python train.py --n_kv_head=1 --head_dim=64 --norm_place="pre" --tie_embeddings=true --parallel_block=true --init_std_up=0.0352 --init_std_down=0.0 --beta1=0.95 --lr_head=0.00881 --warmup_steps=557 --decay_shape="linear" --batch_tokens=[32768, 65536, 131072] --dataset="wikipedia_en"
MLP neurons of a small language model. Each row is named by its layer, matrix (up: input weights; down: output weights) and neuron, and shows model dimensions 16-143. Each number is 500 + 50 x the weight over its row's rms, rounded and kept within 0 to 999. Numbers have three digits each.
After each neuron's rows, "fires before" lists the tokens most often just after its 100 highest values on Wikipedia text that the model never trained on; "fires after" lists the tokens most often just before its 100 highest values on Wikipedia text that the model never trained on.

L7.up373:494537541435563540511550443456495516544508508560480465402536477526522563453513509466504576443485466455485497513568535558422530538521571412470552559552481538569430534515561555514429442469454498470438425568448505607469548524519538506525534475491516586576572398486508460628358509457495483487550501431411499589544520479453465523556502525476500483498457606511427517532544464517487400514344
L7.down373:429474474521555474512485469507485391511498492444557477471542484412499578489516442501464503442476463485451481437637578511515443458544432570568554514486551562549565525552476530548494556464526567503595521470484475450528590504471459456583498461499534557510527476576511594429519521568568499474476517546487527451550540499498527398467413497524519478628464466523409426441563553433530506573387
fires before: "\n"
fires after: "\n", " ", "|---|---|---|---", ". "

L9.up490:511473615513544597422544459474497503493557555478487578430472570499536467552495529548609547509461501455511481420568448516504548506478496435515493583472525469538532492473502485473607447589547453419482485476449514557513584496486500458484488490498566433562551539381447527465453512570552481443613493485494514523495437439484556462585541481465581571458515481503447516417577476465540475493492
L9.down490:477498512558431520531528502510534489445537488456483505426625534549476562431487530539493527460458498456584508527494497441532540516548529533409441497479462387546490539559504495561492542532481602449507502635548504483436492517533407423430492481450493584542387417409523491531393455435542620513444489522543594534479491455489451534452497498513584411527504594540552472526523420539560487627450
fires before: "| ", "Score ", "L ", "W "
fires after: "| ", "Team ", "1 ", "W ", "GP "

L13.up390:527567525501539461527446563524485548451508439426440520453479501488511469435569442407568431504478522455484524490560468573536510499571531547528529482479481509535418456557527497473541587498473450537476468505515540534465471340535436494534403530419491436565490520516565581571490577427460505434483454530526497511478437552444537537610547527526528520481523492497473535625594441581422519549372
L13.down390:507527497352538527506453502564562450516482476466544548461500445492479518438559507516462554548537532532556570485489542464469429496437470558568489443445579561507483453557511501539540481468529437562512521453533548600508490521480482455580518494390397544541516505535517480615466527572552506463572666499511467387484532461531491514474459500525522561467468415406519462504495465361508470534572
fires before: ") ", "R", "L", "N", "D", "J"
fires after: "("

L16.up348:507521494480478527502512526473543478545546425484448511434564503448531472493549491540521469510421562500518536412519402437530526486460625453565565426494538478526491531473521487482495561488456495498511423570506478630487542455503492485554411486446492503555466535504574435487426485410447621480558571452473554478431427517572532419578528492537509400501456533533527507554535491518489472453447
L16.down348:444567535477467529481614571406507518460567578497500515441515491462471517432623636465444466586569501517484529551569513541494596631548514441464492512492436421476474471470548458530544490428453484517557470489547535444408454464498545508487457523562516554575497412475549559514533632514545535563507559431525527549513423436415481446544443529480449464529526449483529547444513426504460528486475
fires before: "| ", "|", "not "
fires after: "| ", "the "

L7.up213:580444488477507467458491543397525464447486411525499499516442566434525473513482415476475521468471504499474564506561493501365610501603537470581527471554495498504490514473438486490533535422578472516442515543495525431486500383552507500491481534480454490475489506547529529598508618473523508504472417540518502521423478389555445346477614424526551511559540484503519564510539415545457478645506
L7.down213:493523516496512441528441505515466486500496519522487507517514462480544510497456481515463545489432553493534475479467600602481522599476519398406574572469481503504428402469543566442580576430424573532499499562516484443451480499556479458493422507549514502460453560386544557462545451547544501482483524538484527443539486468512491427605655603511544481418586566492558533435457490580436504512458
fires before: ", ", "| ", "May "
fires after: "| ", "November ", ":", "January ", "August ", "May "

L16.up345:490482500473559386559487523492469551514615513523535448556524609545580421526499483438529487505467491433503552400519465476511576416517587496480429457610532463603517489498551478404456503342539417449524513519517545444424529566588414545531453560410467549447549547564499463543520498570503531549465549521502458544509535530531458438461513536448500474502485592487533578548503467536496396449476
L16.down345:468464458495541560474475505517554474493502524518507571500531411555511516475467464437534521489498494525494515578497461356507444501473466476364478551593544507451466489449500512530604415440487465481637540427425464486488472578488491579511464521575560478521473466476437472556557585591443523475463432462532511406585481420550550459499428474568511425548488549412500497579463600572462604569635
fires before: "0", "1", "2", "ing "
fires after: "1", "0", "2", "/ "

L11.up582:495481484418454509508587415466429576529573453486585437447562507450565504489460448407604358468461518540506546461514438585432506555465451492478496518509487574560437408466534496464526435430449513534507434530531486460511500491563454529555567489510463528450479528499564594544454511461515520525559517474447547537468521492565606548447470544506519571476499498529562469409479491531629505558388
L11.down582:402455470484515554446567444552502540439528533448586504480514537491503566507437419503557559487581507525489488475434500496533446571589408490566497484438456499482545513523540538529427433508444381456501550569420461358527496546434425520528525455474487545487526510530502455542529533495631520605563572511560528549587464448488568485471538435455533585460511481495471497539539487451512537484477
fires before: "-", "0", "2", "1", "l "
fires after: "-", "1", "0", "2", "Runn", "'"

L6.up577:420580505437499511459497532449477520496513536525433509511496484527495449518449497522549456470540489453530569393481399528500521559503573390560629484483418547524420579540474544517450502446496434447436471614510484457419500531518495496583489511497514514521535500436463607572417504447467481453517447402462484490510490513432551553494457448499532541554454578515582468556550436643541422522532
L6.down577:481473422479520497530572496450501495514488495454479522478491510470509439484487469518491473476511493437492539552522534501472551490528501440480469484454504464522421511481506498522472497413551548458490550526523481487454460505431539495472518544541497485467458524463497529483519474467539482486532449504402489536495503476494530467423565547571519524520446543520454463541542522528536415511545
fires before: "| ", "- ", "The ", "In "
fires after: "|", ")"

L13.up201:520512538403443522421552512557533484503536500514486509490601463492570443506493454548535414385470491568571563454483518547511489499513625527511516479541452515605516589519536524519497558454528480563364482428497477584389601469527419491583510530445532502514513426482523439436456490509560560453500502534485477558450413523560518441542498449459474487512436542491453487538433512472544472512433
L13.down201:485475471405468473501542556503554516435438510615447539491503488570603546468423493528445491436543450466475469511535475453570506478584471435551577526466477435526497533521584491554493543512568521492547452537544546575456462484474575561439456441507440451384512459446492456426466522475624624448510442533515470510445355510522447560491560561459484472481521501457473462557474465518514479467578
fires before: "| ", "|---|---|---|", "|---|---|", "|", "\n\n"
fires after: "| ", "|", "9"

L12.up366:543437598481482471471521535542542463534500454512506514516514538549586470548550462547571443510452590481489410470452461553491554471490457470490518412469394557618469531472426544465534573470495508576598452490520475562573509475518505512501449450520491541436525463459551505517419502418471582439525504445457542501538451483556467525447454487499429463516516471517458574448465429482530444527487
L12.down366:500579584457420479482539475571457495479500532534482495620497619585510527527469482487487532529495566553511510508516538550409548450457516512444541535522528489520489480443572466533529475537507539485519442459475508421449373530558461466620489520580452455396554507454431483589423484553436473502488526514464507501460551518488436516454502600507415523431563530451526503528529470530410466493600
fires before: ": ", "(", ". "
fires after: "- ", "; ", "is "

L9.up122:521557494506552431484503481483505504503520501450551510484518543430590493592468478439499477486535485450553378477473442513478457507569429418514469475603522630547505458558538491557494429531572479574407407525470502515574504473631436436461523397536524567491484498502533556481494499404548490507449531493478458510524477540544539387491467490519470456502509431403547548490488487515447522586406
L9.down122:450535440501405519492569431463532543477482522479502508528454488539502468479461504537500547472569504491541547460496529369570508561451474662457520559456469491537442502515445489486553467592526540379477474471594555459530454558404581524494464496457437484552458555466552447367517490508527457530539629545575544497471463448592493572503531461353346512430443532555509540600532516516464559505502
fires before: ", ", "% ", ". ", ".", "2"
fires after: ".", "202", "201", ",", "196", "3"

L2.up235:560557548490587516458500507420445611481464493464508581528471530478593540419482430504490498619480532472469394459515574523518528455449488596423563483584417543554468485432455577502522474486438575579467457515463490499471588493477429620517494489473514503565560488434505453508350525530518437478496543527451577531418533501441487491449551440487482470460547520516593520453472467574469559606445
L2.down235:464541458476410552492530513508503517542595523546494527474445477536484448463560453513379534498503556487528493497373442480500459459505545483550459513491471475545438513527482501747471496433495449459493556556475486567573534477475536471519491528493475523549540446554510486462523434610537487378501458468510449541461519594495486489563464499537582547540470472489438450579512511483499447491439
fires before: "| ", "- ", "\""
fires after: "|", ")", "0", ";", "6"

L6.up107:450410459514506525467476521554432516421496486511490536504501648509579454485466508386558508453494499441548471440549403514521542463548532517481457551607510452548546483510461511430549571499422458471389439513477498503457521532469556513656481491514534595545498478441524508518519536376474536524472446485514496488481433404483568486510527584457650521410540524541542515530478483512559479619495
L6.down107:482485535556475529503473502457500411474504486523571529527558497588504482558493556532500585616605506505442444479528535465525503537573515419513434573534509466567437506448523526502504494457447524479567450529437522595511443519594596532442426551490494449478479512383521530378539440485472497483475484408375563455483478530556521459429521513423473418446527448606474526474546546544584514478557
fires before: "1", "0", "0 ", "3 ", "1 "
fires after: "1", "2", "6", "3"

L20.up251:475458538465585519525478481450555518505518465466436496457526500539498495447449474520584458575466509503434604454528474405526508528587674494433450540582530494583341546499480395413562531457575503511588442480496464605547523443492492491481312510492473502588528574539482455563457550432520528451496487544499455564538465500421526489609486512579521510492492466522437385565538507531546427511436
L20.down251:583548524538461479450567429544429352425484494570533450444556607415475496486553526452387540488506461513525486503537466572558499491463365476551530429459455482416502520481546587469553450480505472524479427591521560535446553494498464615488526472447489433521504519506517492344505477605463590527519502502507508466543547545514541555383508458507533497469543514533503528409449471483517435532518
fires before: ") "
fires after: ".", "(", "C", "GE", "NE"

L11.up115:435591666467513453484498444496549507438572567429534484476456507491491532423470468419577455490449480472493439523569537546530489403630455445457466379588413523553476601545444564488496485533542390533438463574481526526527570446558401533483506516413472613591475532476541543461451533512478533534485532475403484476546507469480521530487514517502485477499483581506512586491598396474576519559493
L11.down115:496556465507509474484506553498524498533501495453508524594484531486475443482490444530565597456517555557502477473427472466497560510432494526451483590509457496488448428492532589513487584542460424568486525412550539548448506474479492437528552484416433452421552485520552534482653525452561506555456627568455478505515395517513513453411461525565542535560505571562476488470444538361532545454528
fires before: "″", "′", "."
fires after: "′", "°", "N "

L13.up224:509434522512506530500545417492496515591422446512446525589553503462570527544529598522529536455545640394499575461460442484516613460469530486542546514554513550452513433551493488483506575511509358513511456498541439480463530491467466488508465414539475527493465432443539474482449469517479602514656464494474546580454502492591504493462447510564603542488528562451462390537534495584593485554478
L13.down224:530426401464466468472573492464445497522465503563492494433603455594517518537506478559376482523483518496509526520415454611491458482477559465538520431558525461618555479576480556489589523545485489527521492453481467542507539465494531408495448476489454511505536514486416455535562452500521528457435579535544586578438461562389513411483560459459523570503491476546546490517473548511533476480545
fires before: "| ", "1 "
fires after: "| ", "No", "the "

L7.up587:470552578530497429412537473526462460541501506470446513453489511453671480583461529401477498491500525498497525554574472521491566513471386442546518533532406428604480403542556467393524561516525419484467383454500487476417559532466513370520480509516545494575491489430593516444500532530509512537611513440478515509508446467517526503606552508460517509411477582596451433535565492508462522511508
L7.down587:514539513433408580491513438483537533535500524540495515529523465407487511486477517535502525422534476382580445444489532455501438433550501503411496599547431475463472490466554536569481463563484540517442435548584484496429510511512419466448509432563545541551541529451504458457437446545516535522548570470489464424411461454486547535542493493548466475374529571519417479576479407548517450549473
fires before: "| ", ": "
fires after: "| ", "- ", "Reg", "\n\n"

L9.up265:483596482410495479513627478499328443530502430427550537438528465434565487547606453429507510513454557444477552479523451547544467458485595457517483456440474498552463540530554475500491515470482565450507496610476417538461534444487479518515437548537522509531486516430564552474464482470475613486493459426526502514444539512479482477565473635501505530612607543569521504582607476609485441551454
L9.down265:505450453477493525532511576502520552498467505450536498526513544484700473474446455519482459446481550521519524534500501521407545510533460480520468423505486480543489489493486489509446554525521464467509542526465497555437423463511509474529440500543565508474549476439500450456460501427520442563532431484499482523504486534547499427492438508470458555470510516499466524467477459489467517510551
fires before: "| ", "==", "In ", "The ", "== "
fires after: ".", "|", ".\""

L12.up633:502522522523512562491515486442485514522573550480518501521559491466553477418416381520520480520524431495426471513546505445362481475561458506406511515522464547514481515524545470522504479480491468435578435562498488472466623545474527513522511484500458559425513552470464543616446582421422585481518439526538511487555439479594589436479464569507570531487505550505474543427504416523619471491456
L12.down633:429498499548485611452448532370456503496586595518492518549521536545472506518442527535507468505471449435551508427470534430550415509484484567423543472488512577475516509538432542556480393545547466492552543559479594481480474542424490484498552475502431559503554470482511489462507457520495571465516511575455529484523483493475521463340480464471613524585515439511564509394473585528441545544460
fires before: "1", "0", "2", "| "
fires after: "1", "0", "2", "k", "—; "

L2.up372:473475506426516583472504511423530591462540445504513491493632551486628526445480470530528423537531537480525435429520466442464470509555545478466544484514469538508476468485507427451496517449398537515523452536382530552475519466546489527519495495381519475593542564506523547505412494501510428543527498455461569468407478549436624512573600468473515405564505570423533515511497501526503403619495
L2.down372:465537482426471467562498500495548534482525590407584522530545472509559414515515420508404619547538521443499383502557507469522411548445488463486523509518551477524512488447612517475577553554481497583583498524434537559457509458477487490568510489573463527529533539498536482527437538488440471504476570416434440466528575526447552519547413538483534389374552603477441496502550429468553402522518
fires before: "\n", "(", "fi"
fires after: "\n", "|---|---|---|---", ", ", "bronze "

L16.up600:526543507393500472516493506466402541506533562451475587449513519518500426537467468572453515446427538525492455480574495455453544493495579397565545464598411537476516529477478564506515523508485605469399428567460487483410580515502420524504367478572514473524485497470517437550463585430470417455528467484413475483541446520474532497485456548497499473480518577516559536470527427554498436507495
L16.down600:548527460535427500508534528470490467487536513475436571470461428544416469562557460585541540443504439475487430517406523539484508545575514479379592539535432534492441498430499494561535436537514482421494511499514438441544495567494562468482489475547529480442451373584479498502538459546407534473496497527538575586506522499471534543353438503454488557570444543464562461477609450508498435548503
fires before: "| ", "– ", "Los ", "("
fires after: "201", "202", "200", "199"

L12.up522:534498515520497528482455509554494479565623547486617500466491427513553517542517511508504552458424485473482427386503476490514447429561490467496502521587398542545500482456501480599511509532450477504500534493456448441494579607480459575422529450501575498582520474457477618556358469477431473462504522422501505585475566516464584431484532506473497460479492592506539612455457417512437500549531
L12.down522:563482456423467437482446521502421475455549575472526552570429459547509540502482466482508496566553439496496508569506515529600517579381526469495440472388521422460565490527507486471461502439533483585487539526510462545646498442582532527478529444498438497505545488553455385399480494546582508525416599532473571449520523432461459486381481464539487529574556474410500507555456495469479476580451
fires before: "\n", "\n\n"
fires after: " ", ". ", "0 ", "Notes ", "1 ", "| "

L20.up531:569452504450557467465561472546563550416569442520565472449535425503590564512587480459546522478537503474452508464563546548436597540452535554513560397538516617570480498492502467570545489496570450632531549540434457591463540449557503467541505558475542529535552483494401462513386519535526415485485524501507473498485417410518560510476497551558485447529472494495428503486608459558480456485594
L20.down531:531629617533542510538471417559440443404524508459488494486494440438578570432503622420479527511523389457473476473518530539514446413490497512521508449501501498490604560499465577558437445569471472544468513511485545538490469488509578541510632585520555549468467530477488522424447497562565488536394536489440493380386455520450565445475557413522477455455497527550485476487482502445492575553458
fires before: "\n"
fires after: "\n", "|---|---|---|---", "Notes "

L11.up27:547610569434519481452480437472560520435509452451480550466446503576503431585508478419494486376490483517510485552549503598507531477550466524535472544541500574543505469548481450530520463474563523495464499520546504526527640486453363500464479491410563503553552420473463406487334553451490436568533551472497470513440475520456592464500492431527460551601502539499502590556505473498576471518552
L11.down27:461385493401433533501526506492462585542559472523492509483553552519494569553430608473517574526623497497472476520461509450485443501466525474507619588462493588472535485470476505469507564403467552534463466500446464525523484466458592423557517451530565500438458524484459467579465571533560566482564500408463566658485515463585405505511403544452502536515456482536539455483533573399546485371484
fires before: "′", "″"
fires after: "°", "′", "5"

L7.up103:536547528463513494400596456470377561520547507520486513440485521467496537568474560467507475510440505439525469561502518540383593507497504508494479453501426471617442501478413499487467558588583549604493495514541511565470541483562462484398381546475559476526496475522453496506524633465481579478476462470488480498384424481535496486586522421470538513513496604503412541465519489557532433602450
L7.down103:519533526506492466448465483447530507540478422502589512595548494549530526491453499572499439460410507575488557566444487499427523462519516567620519575525522508469458444473591572515480566517531538484559585576573439411419538446522527527473468508414596555625504503539437420490362454567518521509500500526488468552484596489482446522547515429568396494500552481488560520459473460482480509465458
fires before: "| ", ". ", "Lat"
fires after: "| ", " ", "\n"

L11.up87:513475482371556473489497532393510459551490431527492608469480517552488420544526492485434461459516549441551493462483391586551487411507640421548586534510524475516489521545555521504498548431508552429497527560382490524433499536606505493504470491510499536495551430390454505499513507518443435446549424448516486508541502551501535505477457562566498481541474603478427497624608453516523442518486
L11.down87:528554459480481449559480489543456540447546504448421440526549463515427521478477525495516543501523487452474539549466479457508517529500554451476546519447472546525550536477430496538456502449542536527465537549570474417532461506468482574498540492494549515529430475552591509515514486548575482487422491478391493429527486465532523537501556525478468518490436416546492449478483533547496511445530
fires before: "| ", "In "
fires after: "|"

L7.up685:489508653499553540422472540407550530475406492455472523492474559505482552507428472505443447502516483504488409519628534505509489500588447547423491508603414521688419472477525466481450540486525493514459425555509515513506627435586457427392474519419472518454567486453482509538424540530431522539538492530455409509596535424497474472521491515489554464541448517460528545480565424524491446467495
L7.down685:575481494477394453589472626500460462570472623514470462501551483500494468523497424482468527524517564552471457529447493492532431471530565472513564533555619543463528402548542515579465436482559586545526528464441617487553539427462430411516547519522482537519522478627581457560522470536512533509497594469462550544406527515474606451470515508446553482490502444455554438440470477479573466435493
fires before: "″", "|", ".", "| ", "t"
fires after: ":", "′", "s"

L9.up444:504463572449557555555484434470467405505485483501525535541455446409584538523535517585410594511427499523564495438559544458470506547456529518535404436472554561443537514504475646512483485451480513598479541509515504456424524490512463470490411402533474474450479503516592533553525529463536527562579512444481463568459387547505467435512423535476559493498497541466327554471507527533512444502385
L9.down444:432561436490561480476542577508489575559485552463444496512546517573556461486608403459463454521484450507497566498527426511505475499467485491526499435503603462534425487504503479613478552525510406493511537499467431515510482445524577432564570527534430515544504469494501492406449493543543561343434638531498542474406505472448414505547523496449496631462514520505519442530509484565566568484479
fires before: "\n", "\n\n", "as "
fires after: " ", "| ", "as "

L7.up641:601498545489566562450533453532550438537515573534418444496519471503508527558448542563511478448541515497553439495540417534433640424490532474560514598529436524528475491380537523457540546491596500470552449456431503454392581518597538456544457371462492491516533491457492465546478560497536500546532508529502570493480456510507555527550454422467555510599475548536423476508543480432466492509460
L7.down641:481413493482544556612536471511436438443443495488544550510580516602562486475505490504413479517510538470509604531472518548463549457495508491432556514463565452523403465511562540484603589465575500512510588564467500470516524502531525467534653377519480581499531499455517488483462516482528521561521502487477540572461591541433548450420585544484375455530485503527474419512440518495496461540493
fires before: "| ", "April ", "March ", "the ", "December ", "November"
fires after: "| ", "On ", "on ", "As ", "Team "

L2.up732:485559498451537501499502568459426565459491497471535478561471592521517481440394420454554370470475405479443403481517505495440501485489441619504522417632411507565463500499439515488524535471536516506384509484358531540464624540551426564532428504392527474587603474399497504528412510495498484464499536507566466576438522497508510408493558423508539496410486500499574543515496480529537535608490
L2.down732:481545491483378499560578503512537519504542450562631567480449472520428447473506554451458488418482540455483459534409399439472430469464489464549477519499508515525438568501456506675486553533475444448544555536514468533564401406418605487506495479524540492592507510457537448540493560466461571421534417513537435566531498490485447436478501526515555524530534504456513449485593517532573483430510
fires before: "| ", "- ", "\""
fires after: "|", ")", "0", ";", "6"

L7.up663:630572482383496519478450484507350554562531512496477452450517494514545579521461457448523471487442594566527495409509479469511511418541536516583578440561418547508463544481372512491496471432505498532415516454503551495579634534556478478496486505530529515507525487548517520559466486491473536501505312506485403514475436499551508486513402449485565581515557455502458529553507429644455478607480
L7.down663:533497433491550536493582565558487438487509533494527472429515461489450415513413503476544522489428540503452530567440428533484480456581524412504513579553569486429546501539531591484464574380469474401419513573497455482485380429458413424425486498510549510516492516603487482531546425499420554536492408503454485532544437553465419567440487503596471563563514550533481529572525530487560460505519
fires before: "| ", "N"
fires after: "|"

L9.up622:567447549463539524475484410433491551455469470473492556552539547550520520466505454487494599497474560641537444509555485520417558504510540554531551439520530529523460500469441568488495535501466513496480502443469519563463585486519490458510498524486550471618510460539458486516407452485461507486497463473470501552507562469475509461554459434560482448412476544449422534494570380648528507608531
L9.down622:519517407520519544463512386424571496560482489495538601539486475491536524425552416479539552516564439438486470529551483494470571490449419557466531477634553539495500489500479516439450622441443481480476565497544499496464444558439573548548455483512440454522537563553442510444501548516526440498550528504518542416450470537550361464480488476523384503491461554560436551513519549526572489485511
fires before: "a ", "\n", "an ", "American "
fires after: ") ", "\n", ", ", "was ", "is ", "|---|---|---|---"

L11.up50:480443487481573558552447622460447468502478466492538552532570547445531569405416490489504535441464501528447435457488541563467456418616533487513445547514515508418500494523531586421588591508499496441510540622491514531473550494549453445467606479470597515558524555429555540450425463449557553555467456447461535506562494523532497549494486470476530496442512569343520514442525465578500509588464
L11.down50:491496630594524540406478473561589431438487521524389568495613523507494515434498447470447528498502509481543491485491490496481410448524554511456505511500431514502575451484535514477621536567515458508430527533421498475514573455460512506519610523533538516487535564548563424587480560515504502577483482529464491573470572460487581482537469483513540546523492519380480547514461496427503456586504
fires before: "==", "life", "tion", "and ", "recep", "tical "
fires after: "==", "== ", "- "

L16.up228:531416573421485460436483539476463574513454529468504484446539537502614466569570490587480470516497522525524424451530497518541518490472468559495545476554468472584486517465517512389470535482558403602467515467517449464483487516448530443529519412589521489581547445546428450562521531449548552560534500508493568608462460513477559493526460539501581563425482556421561450560508470558552508549479
L16.down228:549502512519477518562448496439452512481514452483428500501453459561476549530553509525413606368502528433452472504505591464463428437538522457421512408471499487536483429502557475508458396459538428468466568436447469502378493449573566555470471525535435545448475496572504421454501466613525445523569537516560531481482515587400492525481460493430476556494502496610588479409571509543537557449538
fires before: "| ", "|"
fires after: "| "

L2.up169:520584552467548496455525522482372567458470504389530606501508510490570455415506410473519462525438472454483472487554445537452464386448461457492550499525462455530483416475551561472629510445537534456365487505474534568530569500495342590469386521549493439509539576533484465530425509493505437491477555496525551516460466504471470470473589418484468530432610486540507571466456547507491530614498
L2.down169:470519449470380607517572484540544541527585557533561557480475527544453486473515451534461526472510528505486485511392458465525447463479496445518503578479512527495441516497459528658504527468503478407517552536456495553564408467499608532452497499507552508557505501506515442462550456524534566365509413478530479539495474582501482470513440505477538564522471451479553446567554549515511483455535
fires before: "- ", "| ", "\""
fires after: "|", ")", ";", "Did ", "6", "0"

L7.up88:526531588465449520485553539540447551422504512516460584473498566449530439479543593553516560512488505501493530370533508487509501541535559336494516431517543489517563462500491529470616540523508376417461367481500527544408587432453496525492454476466521481518501515522471546553581464487480511407544430427527529523525500496489572568577487503460506551446568641464497568545504486474486549542496
L7.down88:524454502519405495426531518434607539444559498539606452558462424568540502399550496496499557557508428485508425530495569478436499508509437491525524527509538507438461542410488494559549479476522521595538525577474542504463504578444460555562399525447582464578445477580455494472520510531451500473543503513555476526508537546585539505579480461463577509393484532459534429493599469416494511432468
fires before: "| ", "th "
fires after: "| ", "the ", "s "

L15.up348:482536543487507502482550453404525422526501514479420563509616493507488534566501525541527576481408487518510436407613464498479568506522537474593532503568455472494514514432419477428549521459492527525478440536479525479425514443513439525467472503471478531578494546474446463574512526375461504457516447457527427525492379524501555557576522542520600488543533531553517501598488400537457463530455
L15.down348:450495544543595547385578462441444460500508535500509558539466413488428492484486514578496499454551482499485502516505470497549573478533492527580514486472486417545457415475555394565464458446533542572568536466416542542473550599602441549535529501484502542492434478466502564516529430558537475528470547482556565509553417448467522535557544478462440517495492629612515454501381458519419466484461
fires before: "| ", "July ", "October ", "May ", "April "
fires after: "| ", "on ", "On ", ": "

L11.up765:561564493529480568448559444509449508506544517470517513423552636357544491572516429520479549442511513477505468487444501475373567522426506457463470483489536567519431461527450409491576594507540512449502414531535524618479528397496503519383466515522600435540510480541502516502493548486484479604500444546501369502457497571561492531512524461470488532498468514541478538377474541509591463557414
L11.down765:421473411543436522578508578495494527540456477529494529497541491547509492425489410493564612449595455538534512413489541554464527557506453457517443487548422536490524423506521587499568606560475480583477505541503511470462430538480476543412419494407562472464543505520463492511477497557511467490442519511569519542442441520548466559453490485446402448535453536577535519522492475540519456534490
fires before: "| ", ". ", ": ", ", ", "3 ", "5 "
fires after: "| ", "199", "200", "196", "201", "\n"

L2.up519:497437482519565518509508515477433531548640521502416528529557518436459542502495487530483562461493568511470457487491405505556483429496628401559444601582480585570493540484474515518488479446464462491404508567376416478439471440556509445512550571537508450541489437434505511527436527484491491464514519471436549516470352499480479510563414594525544544552545585476426528469574431524491505516463
L2.down519:502477486448560417487456515529535453467407527462457421509483573482578459571500498510560522400487408504564539547478515464469562495523533483538383479392443496558432492485525482523439439527497482543582498418527485452583545547512539461459459465467513521546386505468528538485459380535533537482466515454450535462489638520625494513587574508540507480428418479494503392558514455517526387461547
fires before: "- ", "The ", "In ", "| "
fires after: "==", ".", "==="

L11.up751:474535511490508535490438473509496428475454451498524443502479463522587530438506564514432520324472512423485482463566370503516569415492557536520482588525571495567422531527546566430562536464575393507397460493458517482513553529561359492534541429389563549592539440412469464541527512445490520388465534428551516549508538472525484450532388521474563508465484530497571506515565552630467500575564
L11.down751:476469495441596542509574505464439523497445469477476555558558496422484532571502473586526394486533487513572499561528526547496536599516539479560529439512467527455590403452440482402548481510412496528518442550497506539392458427450478580512516462525507473437561526524488437500549516580380527474563590482476489481543504561525454559371559507509538517524470565483448498507527503441502492529434
fires before: "| ", "|", "\n\n", "assi"
fires after: "| "